config.yaml
rope_fraction: 0.25
init_std_o: 0.0
beta1: 0.95
weight_decay: 0.027
schedule: "wsd"
decay_fraction: 0.382
decay_shape: "linear"
batch_tokens: [32768, 65536, 98304]
seq_len: 512
dataset: "wikipedia_en"
MLP neurons of a small language model. Each row is named by its layer, matrix (up: input weights) and neuron, and shows model dimensions 64-255. Each number is 128 + 32 x the weight over its row's rms, rounded and kept within 0 to 255. Numbers have three digits each.
After each neuron's rows, "fires in" lists the words (lower case) most often at its 100 highest values on Wikipedia text that the model never trained on. A number after a token or word is its count.

L8.up324:157098161199155189126075129129114133152116138135078102163102149095105124127145136098145134088181126100073082050161132127158120125137092127126095094115180108089130113138138136076117114130133154163077105054167070134178111192137135118147112102153118154141109126148047085071119086082132127109130157167214128092115184117152124127159110171118117167104125136130109147082161097146138154110155156108156117153097105117153086112197157126167170155157169132132102077115079124163162119154129192125083159142138108141080130167114102107107137092089157138152169157085146102120139128121096110164
fires in: "as" 39, "if" 9, "architecture" 4

L8.up842:154113135135086119125172135155134178123109100218074108133151126082104115068111139114113067126150050114123101099189085143077130068142181114162099159144091123140100072129090107113126151125156162129116149064085105091142146150153105097139171178166146120124092132130134156130092148118197127135114134164086132135054101157084147090115163082119167098101175182119144158106129152108145085131141134153131178116115112178179181161132150048160090120130148047102120124106160118143139060134125176142150082156140122132160130119143110157153132126191087174125167121132092158112063082119145110169
fires in: "an" 80

L8.up240:170115105150156116115098114180149102104172062069134141128181148121134147148130166102116114161075155146100195144132134158161096124174080081060105105070109125097141142114133131147092142120143103063126090147166183111167139084174108056159163113141079066096151126113163140156082117153108118079072106118140156120133077097132105120132152112097088138184138189124079161121141132096135179060125183114152211187077141117161124112097059213111124129180104102110112113110147100067126182101169135123109179115134141120134133109145111107123157181057133092138100137146185142143157127114124104097
fires in: "the" 78, "a" 9

L8.up753:148135135128104185107144131106182103157126145117139172148132100013096128136160064114182146170098152149163130118091105182105126101181064192194091141179144138105152151196117119150072137161130074185123158139201134136161077122065168108112121094108120122136109139092088114152085122098199135117151129160096190124124144120154144117128126150102090131111108150086107154184134075138120146079179116162149155126098147090101097125127099147094170118107108152144137206144094211179098125108134076103152148135130101140102123188155096137111161185167144113129134160074161137097106080130172135104
fires in: "when" 15, "if" 13, "is" 10, "since" 8, "however" 5

L9.up53:138125089136142168090140084138228157104135145124119161139144192124152130128095114087129121140130103152098077092102142150131103103117128122067169142109096095096143152109141124082071171113102121155140137135169171174146154121148099086145182127097119103112110062142158142161095136154181140118120115124141121076166153103079206157147125163096070159127103117113165139109220209137113093109115172109065210149092089116195105138118074143134182141148145102140122143086131147094128108132103187148095125132116098097172138172160064102139117154105050171191132110108104102155097101105123123122
fires in: "a" 51, "measure" 4

L8.up1488:188137152143142155141140121148147081194115151140173117115135194124119151131087126100181128118221096156097120140088166159126037168190112136170164132144161182111140148137109149075060127129137161158073051109107093112141116108135178106081134148140143137121144084108156123114126052163176154186119095140132128115111119121099137170101154141139131132155140064174160103097198185112086122103168187087084155120129162137132162150112115124219142094108078135155121120184116109152135155088146127144129153157103154093160126110094167103130221099142151123100152149149093127068167092149109131129
fires in: "a" 56, "aut" 4

L9.up840:132178132182171104133115096076103118149107107113042129146084112106103081111188165117121097131099119114153121079191084119097085132140162135121081146127122149136078084129098103162108117101142133128152102113130113092131160141194126109107108165154203123140161119120204185085102142131174130100141138147093140155102126146144134103156131103096141084076137113096150144091151029097102126095128124138142117137100119205075061119121166102200116139062138110138123123101109086149151116177137125104095075116080108141143113090116198095171149177153113100119101122139116122131095080111105100135
fires in: "an" 86, "animal" 4

L8.up1023:139175107127141179128043154114141115120156204039106156117128168098101147128081112175151126069155135130142128123114129148053138092147101094132135156110179194145086102139168138065140164191116131138148124079109148180125085142135192111097163122130129098111090153154101164139132170093150070125146170089100137148090140148171080093116141133167136117160134171156096152075137124088148120114111111134083152134110137157120124143174148112158136138091149126181178117103108122114105115169118119160136134141170088132118110183233055109100136164125186090092101136097209157155112151144072077108
fires in: "from" 25, "by" 11, "with" 11, "through" 9, "in" 8, "when" 5

L9.up1087:095105094086142109145160148138121119083136136123065135148160115063182095109107125125081099122126082137123121157101141152108089141070180128146153137170185116149170120118134114148115181094171101117135097125120147169105165155124133086140099098138112143156108097091165146117171131184130133108101110157069109103095092108153082213170121132175122103162124062098131184062199137171161149093125096123138100139056125147140131170096112185101173166116106154112111118160112104146131124074138078174029127176062191132158094136101109152138058130138115082096121123128108078104114162182119152126
fires in: "the" 21, "his" 13, "and" 10, "s" 10, "her" 6

L8.up1390:159142129111078131095091134074092146131161115081109118142129135118116117100145125111152086100140137136128124100104130134129136148131119129159129146137142168103116119135165121210120091194101164175145120171131151137041116125137112153124135126141127091123104167178145154173065123092164058163126164084104123153083137131159158075207130130137202136134157148117071132091100137103179202132168134155162175202129089073062108079169088086174109099073147166162151181106136113111059143134147132106195145142148083119126174120137108100165109130179081095106086112119115157106117117038139147162
fires in: "of" 51, "in" 12, "up" 7, "to" 4, "into" 4

L8.up976:128043108094101136150090188176142103038042042161122133165197152081102173134079156138122080110132133106152138132115112122147080112099131107121149162177161115141135108173141175124125102155138053127132125082128182151167090138159099116132112136093128084139185052103170120106109162149115141117144183157109115110114130059129180120116163079135165108161126167103143133130177124105136140108094145139150156121120136200125166127093181142126119164138145144114180120120098132094077095121146144160085103100057134113088132149151129140120168120171136107156152088162102118108141100136123173111
fires in: "the" 63, "evidence" 8, "an" 5, "this" 5

L8.up1658:122151082113144138075135177137202158069191121114171135087151091137120113135109164158096114086159069115148153173110117112089091157151094069131121104125138150097125132162185172129118123142093139102118137049151142090120104152147147074107130148152070093121157069129098176132110174127136070135129164051132143160099147183166142097147148098054127100162119165117106156105142069082098173098118133113120089154107122150113150105085106055125118090138119116161129144131180121130142153130140146094157096146137135168110126211191111160167154117096149103120088119137111137187114123127094140114
fires in: "of" 36, "with" 28, "by" 18, "to" 9

L8.up1207:131096156167110181144105147120190089137053205162119191142132147109140121171102081124152149125153156106145060186100081188107127179155110134131165173050128122106176189118139111149166122129137165094134125124148144132113056136059092132162159095142185146124091137106125082168123130182186110080121145176121151170053142144202125197085099119144077113117107145185108102128203085157066171162160196167141177119122127089143089155101097134144138132133132133146154158167105156139173141127149117140128141135129146147108148151135129090121097207132162094151117089084173166179092114167210102092
fires in: "a" 93

L8.up620:146192129096103108144086156074220101096113193136112102135116133157129118132080091115105117081114135127136067170106097203136120147135177167156110054140135145112132140119115130124114142159099093088084134093109107176073121114144116105156091126194133116143166148123163125144143141176116168193170123139140130128109099164143092164101141137134113151117111158157092090168123128137084162121084149123079135082148186213172109125053090124124082106188136120152178142104081145094140193196195108146119131138195155121173138153099166111140094155092151054101123090105064110110157101199149138061
fires in: "a" 34, "original" 6, "two" 6, "new" 6

L8.up1976:097172110120153091071049137177115120104096134125120162161118148161132108122177097195149067185156119059105099108159151129090124148147130139141162151086120124164129105141183130133087123145147128158172134090123219116117140092146148116122140180124148183087190118138149119092097186063150174147095135117188147123113138115151088153166158133135212089123118100121133152145170134130150130110208128097142117137054061098164135220136144169174135117168163066120066115102149141141111138110124117132165107160082110089113106140108130107120136058138123122110143116111136074148106175108119099049
fires in: "as" 37, "to" 7, "or" 6, "in" 5

L8.up2012:204120033137083114086136099167161113150109105144118156129086165109077137144106129101105138149102127141101140077139151137108101132110088070105144111109134084135088143119074054155153075137105158193081128097143178143110105084154160142149143114104153056143151114101156184061032109083149132089192177096135134091128094130104121148130155121090112160167143142113091146153119102189148154086117150160146147143058124119126128141124083154089110109177104130166131116185122136053143127112146199117139177146124149106161125108109111045075174183124105171145191122058134120073116138112158120136
fires in: "a" 70, "one" 7

L8.up1302:120123105124105161150135147147098134193102134098089155140120154104094108123099129135141048059121157104093111100194019135090113111097197068091163113109140084095110101198070025126181096122146110088165151071162135176127135147121145127075100165100140141166123130114069080138104118126197167141123158109081115151129068094085143103161119121111136111179170109178186095097122121080086175148106140138149134139104105069105121110138155085190154135125104091118152150100109167090123083130135172074132105087073082103146136142140136092157141179174104111096102090130122164118086107144104133155
fires in: "an" 88

L9.up1649:100089106130103095178171134057073160140094099145097160109117164171087119148128132125106107079127107177139070076138085110136099113117172154121135135131155152167156152117122132086137148076107099161107129159116155164131052184167122154033109138141127081140149108139151188139154081142145137058177105143155146127150100106076223094098157121087164127105120109101188109091140118107198119076148151133128146123123092189165175178127091069117092125143154159128166126102083133146132079122117129110104106026115102115104102122147141121083116172135122160110135108129164169098091115175089127183
fires in: "an" 87

L9.up2041:089123064199141109089196152118116135101096144187154094142112159134146100159177100188143139136131123118137118146201167098134164112161094135183198130160131136129158148130104162151092167134121121149131100127152127107180094105195141125161111141153102125096150157197126189167091098142135098153103139151149104166109119148152158112063085130177137063133118221191112149114090144110103135119118119122130121101125160135071139134137042138176146184090092118146125155118122084177104123129090112160070180121160081143156124151145084089123173168076126124101097114107143096146128129134088132158
fires in: "and" 25, "or" 14, "had" 13, "measure" 6, "have" 4, "is" 4

L8.up185:111123126085132122115138132118121128047061082123110108131125121118147169206140117176108078063124116131133065160128168215135116111179187120106163102127119155113083087155153108148115132169108169088123121122108053170122090156076131168165158110144060120100175117139120087110119112148130142131153125131074193136127120151148137106150157135159115148129119134144184076192193138087154186103123105143135132132103123147128118126097129149064155094157126139159171147151161151170128090182101120151122177125154162159120165117111187157105074092066145138094146116144156074127140124129144176120
fires in: "of" 29, "new" 12, "in" 9, "for" 6, "the" 6, "on" 4

L8.up600:166127179112127120127118148087156076125129129140150125147130173122100127151136148135160110144096112115066043125187137129163094103108151085127130059119107166147033183148137134120133109182078125134163131196130150110149104133131129138137135144130149151071179116111164112106158129175153148132172166122096127108140117081129182111149198133093146154095173218109147134150167158197123182150162187128124165121115143079141132085140097126092143111190196164101139171089147114134095134104094103149105131122111110135123145146045136111182100080151151081140132174054154125080125113145180085142
fires in: "as" 27, "that" 12, "the" 12, "new" 11, "a" 8, "or" 5

L8.up983:081136163106146179164122087093155107162132091151129109132131166137080092112071144047078150135123122137167105146064164116113040144153092088077109137107118190109174110090148114102088137112158110126135099152149167148143119171118208106166144110139117123148146075124148116119141150128182216085192173123164148119127123111167146184109140096158148139144159188163149105065226138130080127135128122098122168104104141101120135109097081130154098159170064142102194066150173092157163136146143100122102104149119121193156140149084142134116118129120142113153084106067073138177098144138121106143
fires in: "a" 67, "al" 6

L9.up1898:086135113103158117156094147115113112186188142124160074096091217175093106093159121114136109162150100091111117110173084100119145137137088200114140136070150161178105150196116132118106127140119158188125119081075162126140115144151114136146130137188167145042150175102122081099156154158156075093121134116146169135081157138158094142120068162090138089119100112055131123129128171166089115138121055122157143121083198111130131157125160092165153115135155101150175119058173165156063142092123133140177148150137131133133127136103120129174149081135190123147128185088114063184122152120129047127
fires in: "as" 36, "and" 24, "a" 15, "or" 7

L9.up1195:044125128155102114151125143130090133142095144141098136093100167169128144149130138144093080125124127167134133112141082120101118113143104098117093102126175165081115125139093164140120100148160135119093109156128164170110095124173085111117122103164101113112180114118182150098131108142107116084127109083137172129166085042095149100122172120137125116040089130118194112113189128082138118135152159107113110186100097113137109197121142099114154088071088207105141099123115116170207074106156109159097124089103100124119111195118164099158117127178129109087142101085084157082173059148127141108
fires in: "an" 73, "another" 4

L8.up625:131153131079119119078163158104128068098112142125121136173189120105098118172114156129179085120183141122122114141180154107109094121095144183162112137090081143124139151118099174151135148156099128092114076138196134102110144153086104090076112122172142126111145102080109135070067099137118108126085111124111097083106091076132170082118139134125133118100096102103088119122109068067148146120122120151110123232109079084091133050075122125131132123132095063114156116122126095166113128109159080132086117045118113139078140151079059148201128096118091079105080131129093136096000165183091120127
fires in: "and" 21, "of" 18, "or" 6, "a" 5, "mecha" 5

L8.up1434:147130137134079137115135196157143136166059103097146151163115156127074110128139162110079100070099107137082057073215119074088124083073160146141153149108123187142117088140064142180114132105160139127075138109129130122108083164146160145082144135112162110113122221101133153173123070113141151120140201177191119133143121125103161102144131111099085085107132129130132151071121154123150143113112098102150111103067210148138090164133060096227119146137148142115129113096116121151142102075131165128111114096117105150114101137163147160097109121145102171130146122114141133099099064111085115112
fires in: "an" 84, "animal" 4

L8.up1107:084133097080154104134093148145125145144109114124112137112136109142145158152171132108102117095049126132100102139140062114104141123070121128172150143193117109128069125119060255123086165150150199112176121152156133137134122127094148151119109138104153124178137094107080135129102140121222139099083096147112139097070083160163109138104133063150085020156082085152146142100069142151135102091079092099106096140122143100119117135134162130119156136090115111147116108125116134134155112207097110183107109158134090117210099148130114095147164176097175092090087126160127139115087202093120173164
fires in: "and" 46, "or" 9, "her" 4, "his" 4

L8.up190:146102112178148116119051164084116142184147127141068134131149148137097138123102148151086107110112105185125175107196090060131105138105228124169118132130127108119167092152133105167061114136216109121130129177141123129073133120132087142093121201106154149092174163117186159142168108171156124132127072117129140137106097119065118146087151107124165131102134168104162143129132196095174134067149085129150171159110099130102160127070104118151119124150140111133130110125103122136123110111114144149102088123140088129086142155159101095125139137171103150146084100127115120158081087127129114171
fires in: "an" 89